{
  "d_model": 384,
  "qk_norm": false,
  "attn_scale": 0.177,
  "parallel_block": true,
  "init_std_up": 0.0196,
  "init_std_down": 0.00337,
  "lr_mult_o": 2.0,
  "lr_mult_down": 2.0,
  "grad_clip": 2.0,
  "decay_shape": "linear",
  "steps": 12061,
  "dataset": "wikipedia_en"
}
MLP neurons of a small language model. Each row is named by its layer, matrix (up: input weights) and neuron, and shows model dimensions 64-319. Each number is 500 + 50 x the weight over its row's rms, rounded and kept within 0 to 999. Numbers have three digits each.
After each neuron's rows, "fires in" lists the words (lower case) most often at its 100 highest values on Wikipedia text that the model never trained on. A number after a token or word is its count.

L5.up320:476519502466472590631455516627458527506514460618503539460457466453396511402502549591485484578459511473529609495440454490473522613548400485498575466385536398492570572464428495459524521458412467468551550516464488457445515561412467497464467562507596440554543497539458503489493548431569472529509506486565470459538558499499585429475574492502572555625545365398515486531563452580491449421499497560420458461464513451515449546500559544482464450448590541516486462461516540573482489437452411498540445522429469467446517422503479480523473463526497589427527474574576540417512527571521503535588494499465553525511526597531511420447576610502525516439434561419539469566486516465413508575484439406609532438493428557422535522543496496415508558437511486556518562554560477545488497510513474
fires in: "has" 43, "had" 31, "have" 13, "having" 10

L4.up1357:390535467558541535516513518470507501472540505549492551527453550445445445558474519534558463499428504435544426465578578532482488377467569529460430542532388533579410564574596481619558440379575517514550483475561470529464426546454451551563584520524569528505451547486515578442538518453478515463595497507548548469539424510585530524512547497495614459446448457417607510435532479412547479449524512514510399496508560516486520543439491527477478601533511449560422533493519471529433578407532523503433529514509481619526533469541508518466505476495565482551529521473416422603454511451553449489408521454496614450474525506532448521496483529411470529523493469551527502558562495534573395579453498519431495463502431467474525456507430575522533425519451483463455519564524425521539530494509467
fires in: "there" 18, "since" 15, "announced" 14, "addition" 7, "reported" 4

L3.up1390:471590498508461493455464454482496506523452548430414577520465542537517442485552512463505487509472432564497462527517447544554470501493504472530487547552509569476528412516559443473517464525451541546579456531507503563519499548536474490432448492537517433535518394573509535456528446491432568627544482489521464494531470557529465541527427513532547517538424477563483475559497417503401475448493538532423490506487546537475523549516514438527498538533426434611500332526607572459454513512480548459524469508501432555505537424525633581500551552421576474467508517515501565531432503445506511447528461511450462428601503436503430506569411486544447540500481496461484537515510554534554528437494551506513394550494558539497618506453452417536512532453477539438487461470566570521629573461542509
fires in: "life" 21, "time" 12, "year" 9, "then" 6, "preceded" 5, "president" 4

L3.up911:561505475443495478511522395592454570544489496499432492487570512512615453557484445513506538448462487580522575470438461536490421499445514515452494502355523448511516585527473488482529430504521483524489600475506495538457421534473445462449475441513487397537541510498555497488512490431408487488567497509497460497430482565475572522566503506517492485589462518410442496521487442508442534396521554535499576508496478443483545600543478525574488503472575533536510425528520453463409528496477496428472485574575456471439504470551540525442496523428463546542490510502516466539514418446489452437508473411515572559509438551524529475546437544488410487460494526450568454544498623573414565458430541543546588479483456524458465509467527552513530393408586437451531513543421509576541508478556518
fires in: "have" 41, "has" 32, "had" 15, "having" 9

L5.up1178:475574564531492440538444527544445545445394574465505535607492570437472581473449554449502475556511632545486489498482557502475531554491458620606515590509599483431503487618426491528535469452506447565462535445502489482505427571487494492480545484516490424490575573474427462518532593481482436476493491539584523458522572471605373471518444542552503518516492473514557622465449614494451539519495582501533481436548409508491526509460578460448485528512507487556440512551446481408511452580523501457447534510490416551553488504453592428470529451524632492480533511377489509589501556407503548450488553451467518475482521527527476525393482440524405480519596584477468515590631475511545480544469484520436488522489498508556568488457474479538450525548436540411513473467544333490545444545402486
fires in: "but" 24, "he" 22, "as" 20, "and" 7

L5.up700:430485589480481454489474497453467494289450596522477449435454438487534498541506533491500479525532529470523531487464541509500499470586476438407564518400453417511521496586494472499512474450566510431423544430471535451516482559452422508496595521556551489433495420464586489510543499548606574539486476524515590519455554528503456519528544491505440538579461423560532510480498467528514422431516493493430500458477521486449529468474523580492497535469488519449456461469437517482430545575477458467516491483426550501419528453535461458524511512506516550470493560605538611549475560595598515562579512531512552493469506524482539444535583531566446534528562504447550475512486607498453540564409640499578458404502464633423468454447484494489421582442508552433429543470527448427614469539511526
fires in: "had" 32, "having" 14, "with" 9, "ve" 7, "due" 7, "have" 7

L3.up602:578483417494551475531553518566555463530539402540538485497432518554512503519513520475592577474478477505453540564559382546442469643574511513488568383469525459487506488435495477437520420480602523489509479446632508535439482550536561504449481471548449498476546469515391438549442479437525539454561516657525431477496480480559569413494543454444548538520522574553505572488518482435492480577449535446480575486461465457444496481495525470509439549564499506552500534438530474550525531430499463510503507488423465477465534456513495496475508566563538483498470496416463471423452575557575525526525504579494545445417635529537518510607427525442573505501470507371557481553538438566522503440539431447582370444583491530550408500496538418562471557519594457567546494458515537439477501516510462
fires in: "part" 25, "career" 12, "well" 5, "role" 4, "charge" 4, "goal" 4

L5.up1173:544475445496542502530511475445455501482477495491488469529633457488641505568468513544402493453433473585427546509539496469506520467538448494448454473448594540556493466530528485505516537522426465537565496325510537516539512487494527512611531532512468565448452532575562451426458480525543457518534453465585398566563448477544485589521542511516476510504473483474596549608468497513497503518481478504647453491435532555467433558481384474546465499446541571459555504496613455550572538500533598456554514524462481532500524520455437504502444503519522426511587489514468412482533442461447522474527551504536465540576452504421499463500455392446430399463505493555409530420500496534502411460419510494497541552462547563507509580599504425462542584538400498468487486505545441478505531466475507
fires in: "time" 44, "age" 12, "number" 9, "while" 6, "term" 4

L4.up456:540447473515485490509436552443448521502559501502568521531475504429561536532366518476463522519350480515548493540493431541432382476493352475526457514523505485475408539471522513391463493480497512492492458490521537582546536601544478482536539483497505511476520487545467564483487523469515465430534454474580599495490508405533545428446400544494546489547623559491442452538577462548504461556536590603536550567478487504492493477525444477581523415508381538534577507488536625494511539521574468442540502536488435496566460509504524509577415531506512570447586430429486474457471392443585527543405517410533525529487499463425513589534515520503490489446472488426485525517601581471493533532510455502538585635413390448417498419482500546497467544415509499497457485478552485440519536633446630
fires in: "its" 31, "s" 16, "critics" 5

L3.up1515:523451392483479505518458559549499563543572452564544495455521479464574514505545513518484464433471592556577474457462547547527458520499399505562486577519540440493614465562460449472411523524558551494345505538568587548475613508465515533442506500512521489543452430439455536450495452499497510581488516485470538579444451602501448487555504551583517473387540475530559464517456535569479428600524427581496503542360492452520501508463513586458536578480473583485516427523530476445563437412485560467533489504567502499426440504462562542633546548462485511417532576552480473433412485439456492600518497519519557477468483451441534448438421548417503508511495502545560544437560462523522476456477522496462542493515453524602471449509556467460443456453521581459541426476532541597512517480525511
fires in: "went" 21, "scores" 11, "díaz" 10, "go" 5, "goes" 5, "results" 4

L3.up1151:517529507569568461533466448518549518473392403533516481480434521598507485557560516479457502555489488656369521509498469504484525461563418485518507507485440482470475546446501582628519553620523543529540444556447460467571492530486599458514524483454472459433477564498472496545555475538487462509576529563551519447457489524519395465489487572461422508511457453504429506557572426592567495515462500470542515421553629518548475467496524461425517411528436406480518470458480449575490469611534593560411453543417549405462498601420454511505557577551536497458487409499499562513425500519468482436534538419463507381569513473423497494529459593505504459461499500401642466428605525603517606487487513517512452491566462444530432465456525577460517509439478586521504402573553513468464526491488529
fires in: "s" 22, "carolina" 13, "states" 11, "virginia" 9, "senate" 4, "court" 4

L3.up1148:472488523519477483509484556587511483476515423554476557507470561437440526534482497537533583568431516550577481462516435510477420497476456397477531465555524505552467483521465527445513513463499503508462558507539514464462417483484587516569490540520639558560527497415444525467411446354482498512513450508511529519556389477456493473535440543498431537445561579409572476546513486500569490394521530586527455444413492545454549577471490477527515544429485548463520489455541487498516434511544469425600612466548428500486487586516527592385539550489453510471578469586581579456568424510520527543503539552461445444489478527499497569449541497527531532544405424480543511542538497440499474494453464492467531562603521578453502503524503487514458493461520512464469370578522583589570484513563483
fires in: "s" 30, "went" 14, "go" 8, "age" 8

L3.up1221:533461550506456501409437537474461535456470521525485464519444456475509480594556404478503567472578560559539469530463500424594530424482519557510455494501523486523550530492450510430444516505495358532613431508584478524559569550506548527534414540507589458565557507516529543501517463485438506499537570453493510456508466519412480547515460541493533562428465512443423612541433476528417548470442491483543556495423511464495450552520410431589497461516428404514448452557486503527507433544414528431509568562536538485492588476514530398467476432548525553539461445531477600459516404492476455575493519494476485520569462451480541530519506457570541428547547546573473470473510454466510481578509611439495379587514502473489480490594524423502441380509493564493486535492418499485547493628463446
fires in: "that" 74, "this" 15, "what" 11

L5.up141:464507509548420556529448571538452562491611518513413487476521476497568560513370491531483447469476560518542509387430369541469588495533497461533439459546500448533544484515448437555449544472553453421526496490517502489544476551483465557529586465637489491513473554486460539511580488501468428449556557543516544558516523501474386462563414462436589553443525539503558512438464482484555518514462411568451469580488418468458512502536497468564476453465557556472515441463529463558467433460573487486538474462556551524495529482406489460601561435479460465486544582547500529479519532488497563463521407522560498365588511445514427514499456520535507471509526440563519508517563531549446525532508589429548483460407469526532530490449611549490449500392445511436465528466458536521482561529531482
fires in: "there" 66, "here" 6

L4.up633:519510466463450520486475509390522511461477419582453483513520501535395491538489507466508423497555511534527499554547356510445526514507551555539540551484511485516549526463460563542569531457466477496556490544439527522436514473525541477578534558528566531517558533490527427458440543516433527450505594542541477422489435459616504491509441508553457506430493475515548535520461512457458469469525551472458525502521580516424344474394502419471438489506477559608480545500572482358492547535540593535427480508479498527441539513544407550549513555514549563412477523442553473638525529550519494530475525465551496586530436483565559612501460561474624456505526554438431533549569450518453460434535493493523514517535503464530475504483494374535581458451527511447524469377514475448497593469469514
fires in: "began" 21, "started" 16, "begin" 5, "ended" 4, "rock" 4, "end" 4

L4.up1141:438484519475491408604501455488483463499558470464408471435549578515502511515543545524523529627478559499571441480462446442492536488432483549554555555432480557510498467487454438471457455481568518475499545437479517516506481536509522525406499466560537421421438511475613554470493524491520553521432511624451463541490428522511548533519553560346500511510438512485525468505555523570563374480430443496454499537526445462555601533552560542497440568518481439467496474475485383522535588503600560572509509610476457579544584412588531460445516536519461391542466452549510582506458555468476463458509495492522510351480583588504463490455565498410521348422495422512472519580525422482589477537437510561455547542550514506489517541502551538473473533533460497480447451502542568479649493424560569
fires in: "after" 16, "record" 13, "all" 8, "he" 7, "home" 5, "nl" 4

L3.up824:506510487472527440477443473573524567537531516528514507577504494484497505514608572498509492615579451558479456525551417492429416466506521497549454411557450403427484465534505480431491547543511489474486416458563505567534500514460524564534450419484515426411521525536535455561450633549501504409465501590484562449538506478524564542521395591405510531493523562513535502542546552509540461485469447485516562465478488509485485541415562407452544517460522520485500470537532542537455423530497501472466440508495514478466445524429559515440447561432536542551529544516529522472556489575436508573503511537484528457494573432443528539509498533435546482440612469487413504512520487548419498499573519471560481415496551461473492547496434446515501547450622507471582508509499481554511499499435439
fires in: "age" 19, "institute" 16, "center" 8, "awards" 5, "society" 5, "school" 5

L5.up1012:544500498499483486503465508436496502435621663543622438491444534492547454406514587515544492497489545506456422628541552485542491474604566566486532529517592479493490389515529460470476577397501471505524495537515485443555541541479434566483512411507486488557550543492480484503519473534479506503557564533543463444478502423511476504491517543591493486419482489449470584566544448465495505464517503469433512480420514450552430528556473440507464500580449527581522436522453472522474523410439586501481582634436500545525450478518581508530430429478517526469575522567486485492442528457500511419458560471481538428495465480508500543373555446555359529516601527590410523548582474541545485496439580513468519478524479496573485524456386482486578537581502467448445493506461282465488531519552511
fires in: "and" 27, "which" 18, "that" 15, "since" 8, "but" 7, "who" 5

L3.up1237:467469567547521480588557504493434398445533436400484460530591500405492493563473435451540551444443435529559470470521522539501511402464544496609515514559530455507523591543449492460512575531591507437488519447392489566562481498513543414496445557461561629420545491470492461543503498576390525506530518594536523493468433431411487437457564501511501478515403509464470575531483535480610524516576463599488458542532431485581443517512427522533536519552490508472518391501558568500471554477497505599417497476517464477560567564491451541469543499495500515506499510441504526482515465494557483489457505504451489514513576562565427494555519452457474467458596429489487490537493538381491555509473468553508537533469441551488548468508520494536487559477509486399524464482485505565533457609477548
fires in: "as" 72

L3.up1110:517606568509497506473389569456455554496504484462570520486481441489568577494540577418492499480553526357552543604494448586521534485502555425427545552503516492539478476486511459564441489481465479444568429484467569485590410493463497488564506398474440470496461421429508542473495497400500430509542433499564489467539492493538545469476539462508452529482502493458557590564478475507549409520488521424489630540596592449559397396499486569522416427569436512533424543474560513577506544455474415501437539469544521529417505510553435521586526545513484509497576515470540522419543455529605392494441442434464419606518459454445514544541497524554437511467426528418534464516543592469506475458518517463395513587598551561465515512473509441501582456491563503462530487518527536515529503446595576
fires in: "most" 41, "very" 15, "many" 10, "particularly" 7

L3.up99:528558513527448496585484551539510403521536461555571543434506507577525467459450456439449432482496474506552522524563383471512483689553577376526459473531509495526502477466523537511429487590516461449549501513528535463539465539439523525537522479483615424580541420553442452484537495462515540436472503450487565537565540454528467504578432475534442530513436468468566556551517411470468555456507532508488524413440484610529511443471438517499589543537459508502491573474477506542546560430513410464585439536463517413487473525522513438483522489466471535486498568519535470460578480447502414423561523479558489450487568478452463488526535598479504446440569414474423520431410494564432487562493499433483451488576481494459538584444509488520438573544585543486575488463428505500483500426491401
fires in: "southern" 18, "former" 12, "northern" 6, "south" 6, "west" 6, "western" 5

L4.up896:489477476488406514431472413471472579502455483526549483555466482459581433501528533423459519500464506462545470491467562583468548539570537529494551537521490586536488479421543487473540463460431422430539497515491430483516344471512536549473476441455505516562476495527534508504475395616502571482398496485514522536575505496481490518485556534508526538546527497451578545505521477553498394562428589514511431498559552398511461517490457453470589576583445520523507457494497477501476476584487517519636496402463585658511470431655562474477553488551517471556455448499402461496575447420495468445503542506525585545465512503477627441526514515546495502545531520511451569517563525554536515593497440486416402517544578463535450506502521526478433451484518520504459615464549479544421535455470480
fires in: "but" 22, "however" 15, "or" 13, "this" 10

L3.up630:444523541514492565484527546502392505463564435620492518510498535523521580433425524525504417503545525447455524571542455609463502561530480562526505564475453520440396466504538571500535535543536517585522463558524470500493458494493560477414448544516525584412541439405501443547533454495572555511446501575445425491497440509511551463401410460499467473547523453475463542517548498558496490470542519484487509451522455454512514517591493464529588517476440545575441528521597450416508591499512508438494597493480512405482536507475482569537542507488509498501427543475489511476591418477499486491553489468610514483441557542497434499595500552528499509425483437513500476502445460616613495443586541468397407508499442511567595453416498550477571430420436516417535509502548522367512509530456525
fires in: "career" 49, "life" 27, "background" 5

L3.up120:481414526470468458557495532617414487614459614494556468484507473612478425467544647416483543498473478467515493471488505473486423511475499475534566531507469492491497438489529511522487362529467506472512517514477497417505451525416529530501482539477590541499415490462427533558478511600518455418456474475621598517533534498581518556495522566421565471498536494553529580405564476506476496503533525476532448506500490400531481447518511528463510455484489586533511537472500548515534457453392508450492556505493584500439436514427510510472575578465498561621492497494457512553408470579506542466434499525529483472497519563495560565473456483509482538605488392470514552554591464570461538534457499403483567473539578534539520472474507449476559433449541585469377438519457533550471548480533520
fires in: "however" 23, "known" 17, "but" 13, "though" 5, "warped" 5, "referred" 4

L4.up1246:454490532556495464508525510524530594557543438464514525565564524415399472518573541415557475559438538554566597579450493578567443476578455518400571491521494490484521531538532581528506542425464527415536520576553403503539578462490448482484470586525456559540500556565444573546553444559565415479604589437523630505435409499452481509394564527564489477537472470526472567479589485512549441496502510536504461466505556549426559519544529473500444514410520494512513588415484456530553468493515530524463482488527511486481425531402498478470420551533471503564598491447480481540401534463484483553504508492505521426461583502569532484477503563460404530487418444515477512530398422522494507458493445613537479520544490502525373419446515535389532532520534496506512442555573465541524468414518490
fires in: "s" 24, "united" 7, "chart" 6, "senate" 5, "law" 4, "u" 4

L4.up862:497451478468564493506467540453514421478461498470531451461519456534562522436577497441558531465531481628470482502454492497506485486561471514512484516481517600565391456491571579518507449539490402542574451502397556517523391456469502544545510540430493506544526568530540597498450410525427629455449472409368451532508500473520551479597538513466541481430460548455414588513433499470552439540527513505569594505546490445436428455520487474539474529529371587519573570498490581435462527523551545455496485498553464538489416460479485549547548441527554469570447499550442565512609462571534503542561483459574459494615510443522570479489381474405567560559446513533523476494489447571528401553406477403520559557478535549556447521466567437547481438414587516463453513542492446495538465522525450
fires in: "such" 35, "including" 28, "like" 17

L4.up235:446467571527401573416471466412451522574493482572451543520557529510496546553522395471454459471545456536443492483478518589501413484476472482511530512510491533539581387424432515506491428475510548514430514487551576545490495560519503581548471503468508488521519489487518528423383436474566576563445593501454432572517422517503538477580473453518467494384515487551495482571624398474402555516504495587499524464487422452545435492503476464556478474575498519551528522461547554417527552521551537503444506511460559538552411424594484559497539610526509537463385495484488499488622485410492419433519535521497502483497573490453474489491490497509502521485481508447606512600518430541548466452525529521519461478454610485319478479481476511565547504444425483494526476555570454501516571417476469
fires in: "high" 22, "goes" 12, "lower" 9, "highest" 8, "low" 6, "air" 5

L5.up1027:466505491492444403501541414479561556496467495621455472567506503505471460516530458503511529528484473487541501496422510564529445595538532518390531451516537470463521499458570526537454603528467439623515479473502605575500468399500413605509492485490417485452491387587522508501511575512527447565518496425583528424460501514431451528437532391510492485488494452458365402487488394496561577497537521498507512485479519458435537514585497606531410511528410486578538500475422479562513464620517493454549599567506489535490511535459553514475509490519545470453412418464443473510529527521533386530540472498476570577531436460459515505518562460535479497448520501570533432456560536562477528475524452444519428561460501454557550557468518552562438447423479434531505492538524502560476499448521436
fires in: "that" 18, "election" 12, "early" 8, "elections" 4, "awards" 4, "award" 4

L3.up746:464458536516461447405444395510537511468456539495501503486524433485588518532550537576512494434537506403470451498448514520477535541565393451517484514466462527547460471508555498530586453649511621421611379551483490494469473432510520447570522442566440556496553550349527635474496539554503489550483549468525358540465442387475505608483505522424487452508475493494529532502508516480519457498479485597513497457504552458490484477590435502479508398528490460515453491538550410521431481510476484439549610552428449463407446466492591516423574473455548485495491397522550540577535394453574471449398473516517513526500472491441523539515491509419457431506538548451562462538531425484456460516541557520476513505487589502392481556518540498577561424509528491547553488501536600485586519469391533
fires in: "high" 21, "m" 16, "innovation" 5, "highest" 4, "mission" 4, "reception" 4

L4.up484:522498534562453515573576559425475400404450483555517436464438550553518522424479524405515516447446522480500534545499505502552458501458438518517550566497481519466552470455436548508502523495603475586405511393599506444535537530427546552554556526556506454448520543434469418518522413598509502540486486503446501413407557354626518482447505554584400538550511587505395485549485458500591441491421568450534516536561525489465552563494462451511460456537369495512422563437488529496458470478475563521478522538442478456575570528465472529517448466520551475434419513552496612577516460486584510502650540530468433494504414464502519557461485480502612581543520450488448552532493449554578516507482482484426529528456499545476498540399496499403560521532504520502480485436516431465560524569501423
fires in: "such" 12, "as" 12, "times" 9, "time" 8, "like" 7, "for" 6

L3.up442:462506452516431548553494448439418448541410451382575546562505581445425384542508489418481513505528510519498467485457490394483451541537473541487618471527479524491437440487580442523484489453569536528393545492509527533464515473512559445476547519437442368620474584428442551463437462533476447540437479458492478607463437526597503528591519439488490435493574516460606569539555534408491433585463470545509504507519527472512519445531535582533606450470465534452536511537466494532492491490491575503387456464560532507466559430408526491493451538446460510483522512647499489594497476545491513449458531418494564609557446453511528487432509571458477498480450485481537522452462456526507508539485534512494586453517498470541503420486470553497496543468485556550524438534587502569555430463531487
fires in: "school" 23, "at" 19, "academy" 11, "rating" 4, "master" 4

L4.up865:455466505534435533522524521464476556540549436542422498501539416441449463565527463600493552472468478519462423462569383565517535511492523462621457563527495509508531487490479506489485512495528435528544507497521521470474431505477413485419557464389442582511577540516500526491496489455565478469525522519487558480429491509498469554541570523542508477511482521469440535520421517479563486491557513426525528559522525560389492522485494557458523492645592497367532465454499527508456610408516407435489536573479495443425554444530517561417535502539445456543459555472508526407524428521453401567421503451471563541515520461540538601484541482587525571500509451525495545513637569556427455473554525488556540451429450484543536557462502593491471494507458591452560539512462472477473513591524469
fires in: "there" 65, "special" 9

L3.up645:482473511502463477461519567588507476478474316524471441469501483427508504567513533559551462457567489529535417462499411642479514520498557532527542539526447542465573551481414561529470411509547450499518527531515479541522571430486618508558561463462443530498458509445422560536522579466514609465382507459490502524559590484537587466542494596424504489528521541497424578574532470528571451516552476475545534467509488433546414642512416459550473522707505466501486549533577474567492569412464550437479501491471496517437541427555540532468528501452577479573462508487513420502620536487568508484468551602476501483472473435533486515480452465489592516519440511505506489467466492526458456500578483446483461551497411426552452569386540503438533397470543504587547482506467471436541544444611432
fires in: "career" 42, "major" 5, "completed" 4

L3.up374:558490525526498508486510582476528477466510538485562477513529522565482483445470545475561474547492521492523505511413410417521529459471508481466463485528440503490451440497456486484411519573461598466365482462588542501507572542425564580487554621487526489549478521548484440524501423465489471493462433456555546508461546486414465459533425552512448503522458504526520544496508450388490527472538563520542506522457499487514415488483512490515430501518460551435608465629525469579495448491455503477548580545467503475513556536365461475536567528545540520442504537471439524548504417554491487519542532524516446478531427536438560573484462516608470580455538474506569622435521477461514433473561498477505482494522488562459581533534513533405523415462491574491490539433487562544543477534556501
fires in: "such" 33, "same" 19, "so" 11, "came" 10, "way" 6, "soils" 5

L3.up1246:413470513500494447566483454452420489457430528539431536549527515464421495545517536443416620520510541540574523430462517598500404493489481521439474467556522518503522460487518560495424574621451469408471521612525481531472520531447419506531468537565489447445516468552533538476508615527447472509614537493425475510452504508476518441535474510468592567504551473468417580586495593498506478419430415570559525512514532502500467484565448443508459505521482517429501458521450521506465499493562473510479467510400513499428530532429459430588573448592508603489499551514506504454473519474448540507512529488547548520514428481500517525552491459558480540529497473468557478523516477574486521541503489394595361569403586481519582474444597484567464591538468521497453450502524518562570672485427405
fires in: "that" 73, "population" 14

L3.up927:530387454550456473460445494449541424545413526515465453489507516539503421375565463450516572561475497505460526476448541519512408525496517520486497491427547483500489466519593518465591483505563542551470505588456482447577545485534455474438486502460609558508523496479508462547548463415538459499609480540519533553441492446469490443440546558533520555440557506537452456596516490442500438514583505430497458454502476420516541494536418409520389516456506562492389554529442385524520419490552493464526535456563436450443587511527524499512567539409482608578498514546520526559443511514438478485597560459535454457445518490513535501539380565540531601483495483512561540535459498554588506435464514540534498629396533468476496534507486560512487435437567606610481479497527530502417451536461455
fires in: "united" 45, "s" 5, "housing" 4

L5.up853:430523483580432437528465490468455504507451493440479536499439614483548490561477463508475557527458499463564605436541536460498513501522493420468478524535454481524456561425506482430518442475598482554530514504490523488489563543575420531434475542549410467555615521541582495543524498574563480523505398455505589618498544598515451511488500544536514609474559468437459520526466480515420503468471498491496476473406474610556406463482450523517511467431425456559535476451573500478580472403511491481528498439488579477416473421434463465512547489510507507496470395551494494499457438552452552525460535497445425518531471468573505367409487544464461513549415551458589525377570497527457550494469592413492475558505547561541568418538467540498472500444478543497531502469509474549519511471455520
fires in: "years" 19, "year" 16, "time" 9, "political" 7, "were" 5

L4.up867:486486494532453584471484434406424567471535480408558474528512513519480515492620508476472523435528454424575458426552433541515547515525498478520382519516469511532510545456472501536518602536445413531629437531493496491521497468474460596491502503512479507601473451440541518477568463486357420570568578462463457536557603427526449587538555483594521389475504578516537508461547462459530540552556549501472430480490464578407481506520449534496516473437446498604585470514484439589453440553571493552470414567528494441533396490456444503484483451360550518470448526518505618516490541530462517521426521513466500424363510546592460587459467535586446509466381546393422485551541474503530523522382472568434515539496556505472530442552522552507467429483443548411478530539524504454563548452510492
fires in: "there" 26, "such" 17, "romania" 8, "what" 6, "here" 4, "preceded" 4

L4.up647:523476521537505496506456477570601488579463470514483507464477464477453506483540535522523579685485577446546501498486536515431455460496505545459594509417552534568463464566449476470443547479468436462492485519513494547534555458441497511471515515546526529529542531514415551466572437586487499390575498528475519519499543579498540571578554532548450504529520453506531590514615578448473472508520538510474545575523436558471551550437516456507466575535548595421366491519523471544508558458451524533477505522521464425507454538543486480501459534478543546546499508514466577511486484601473515509529545493520500464588470467515563486539528488493543471389528426422436502412630447503507410447531446552555472527553475475467541568488485480521462554526632489464508443522554530526534460534449404
fires in: "all" 80, "allergic" 6

L4.up1528:471575465566481486544409494431437515518528417582521490542490564486451555517488480481504501499509524504591491565419431543631533527507538508578515630489548472555522536492466514496477494522529465525459515473438590501547414476420609504524529535524429466494577510543459479498515491410456550473428458551468462501543506503428462474405566522522546466463459464480502479532506480452543469379480540476586473452509499506697510569437519481554512522472499513517440556498462506545586578571513490417440570456577469532445415508442497474572517547450517569494528504558478545490491571555421544475501504475511458455535528547391509474487508573549506445515458411516437526549474539392491460546577557467457532533549535475400486577553588442560519543483504469478515519495477415460571473471512543
fires in: "early" 19, "most" 13, "first" 6, "literary" 5, "main" 5, "very" 5

L4.up822:504529446427472517511413450571449464472435547524465478464417521603464469529524500513466490627455491423507476555471474508562530453454530434509495451498501488443470500473527494538491428498460511555551533533459555498530476509553449498442508610466551505491425544452516489409500494490470454449577469521456586477512457542466504567486519520525575549550491560537609438495476488429378525475489403529495461591541487497468486548426494523532533494454465519485528528456562493500544614521464418512467450528533440506427598511533560627373442454591592605498461519485555578540463462474441495479457451416570458539565493502513429557506574535528594519484494539393590615588522517471513543604530554512466577575525411495480609459440431484513527356596503486518547524510470541482526459493596532
fires in: "over" 25, "out" 16, "short" 12, "free" 5

L3.up278:609515541448541620495495558572457544528505516535561560537486564495575436553542461401492492526455512534559430557547453489445553487519526466492418473376408423476455487454442534365488431512389535452533474435463611429578580446512450555400520517569446463478490567517474513536460467574448519451491499459487505549587546436439455426486442498575539485464528504458494485438507538582467441483458477492448532469380541537403538526556395460619507574563505552496419491610467512519649533537495499463515528513513522546475552537541475465635501577489454537512485459528502448514422407505531474538504448509489606463493533475498579505629545548500515550519535560525487552545528519510449501473498435487533436566413534461564558551570478541470468482444414499491435491509526546538469505469492479
fires in: "its" 31, "s" 24, "de" 5

L3.up416:600503524625530589398506503534484496406565501450559564530545539434498487536349533473458509522586473603524499487524557510423499533597469437579407472449389409491571611485438414530499474452566451471503520572462465559568507489411481489450479527512561503458546490524503485511497553528502518562468545507540556455517524540542439431420483527577389454526509474500533583491506562507557454550537480499541470471518518601506521503442502497562657506537542431485448407372521437540490461465413494525403519549498532602540527468543441418494428487515541498450538507461520477443533433503547456522529592509468546522500433479538572541451548491457472499590479539446500531490583490482499439526529443508472489473525507486543540521510540563578549498600449486501454522527514422506442482556484552
fires in: "as" 37, "since" 28, "term" 5, "der" 4, "until" 4

L4.up265:490460425569458489509551516556573477475475492479489544489397542496463512536551511516533467461527513487541455497461529451587414399437552453441537532514449594504564533506522478549495496487451476461494525584527535531422423395564557461527518428522555478560524375466504507494461538437572436527480510505450548512572557457619532492506491487501515549478558541542530507502495455504593574497446442596593406514459483449428458453531473572501505505482531439445463482565525411549479552468476507453537488484432496547463538510467506491501484403462504455558428540512510564480608513510519553525533624429451647565413437579485572527493603508443527427562469469469505493433424513494589398547474526477439471487489482575395466482511506476497504453520444448524577612450549502524528425508525430
fires in: "the" 35, "from" 10, "hold" 8, "gain" 4, "note" 4, "at" 4

L14.up592:474510497462597528452507554499555466551504580457475467506540508442564501595489517504506473565396527520579517455504511469481546480438465515464513527486580496570541473556545497523479499471483462521567549454466564558519522395457450475565435505493491507461552442437433571519523483418522545547514496467518486451521535466543472490544556521556496512541521543422503491410530458511396491497524439475463661514396581476488521419490491508479490491527494509667539486493464527446508466435564473437544457523499491506381487537466500432514636516559445521484504562448456496539442539517461428437469521480565508502552404457407509553524535424489497520524476543525408484528440364488559481466561580487397577529549530497465517517443514511526479551466563515632563590606473488500545451500500514
fires in: "a" 30, "have" 11, "be" 8, "received" 7

L3.up234:511461550468556530503466526599488487422548608484469492438482513520464462491499457510440524473482557370482566448488482506502461526442555625509581444567515471386453462651473521492512566466547530526490537616447476413531506624450526489490561464560626500526602469510504500498482603527425476516448537438499514553489605483505496437485434545509541502505536483563496444491478450396438561418485602495425501464420459420453517476373509531580529456513493551466516596578552578512427528420459556471510523550493493422476528586430444415454553457588534589548462531485555476479589541504497396489567495433493585550481491472472516574451503521521498452444543537428439453556576529534521519509420538464525508452442527546516513590436472504506555472468633462516456539432571553524565457463498489
fires in: "had" 34, "athletics" 7, "business" 6, "took" 6, "has" 6, "gave" 5

L3.up1476:480481512505530561514437549473560538440546483486436530425507539506583515604482604520512529470459432451625451579581466545530487536468477469507441468563540530363545515473493459485475537507519588457464522531503463476468521485464526583524431521501500470483369519543491619425549499487425476532508470547503555609520438591515509540519520483379581577533520540432507576480516478452441463558375474468472614510466446485451475581507549497579494528503512518561518486536550459535453464459517492457491508516523452521411474539546465552534520504503587608517548506554502484523471476517508481535507504469546460484499430440467520393516462434562440562506483473517569592457426481546567481541529507386419471560386597471531595500535587490444548460521523482504591505539493512524517551551559474
fires in: "such" 32, "what" 8, "known" 7, "there" 6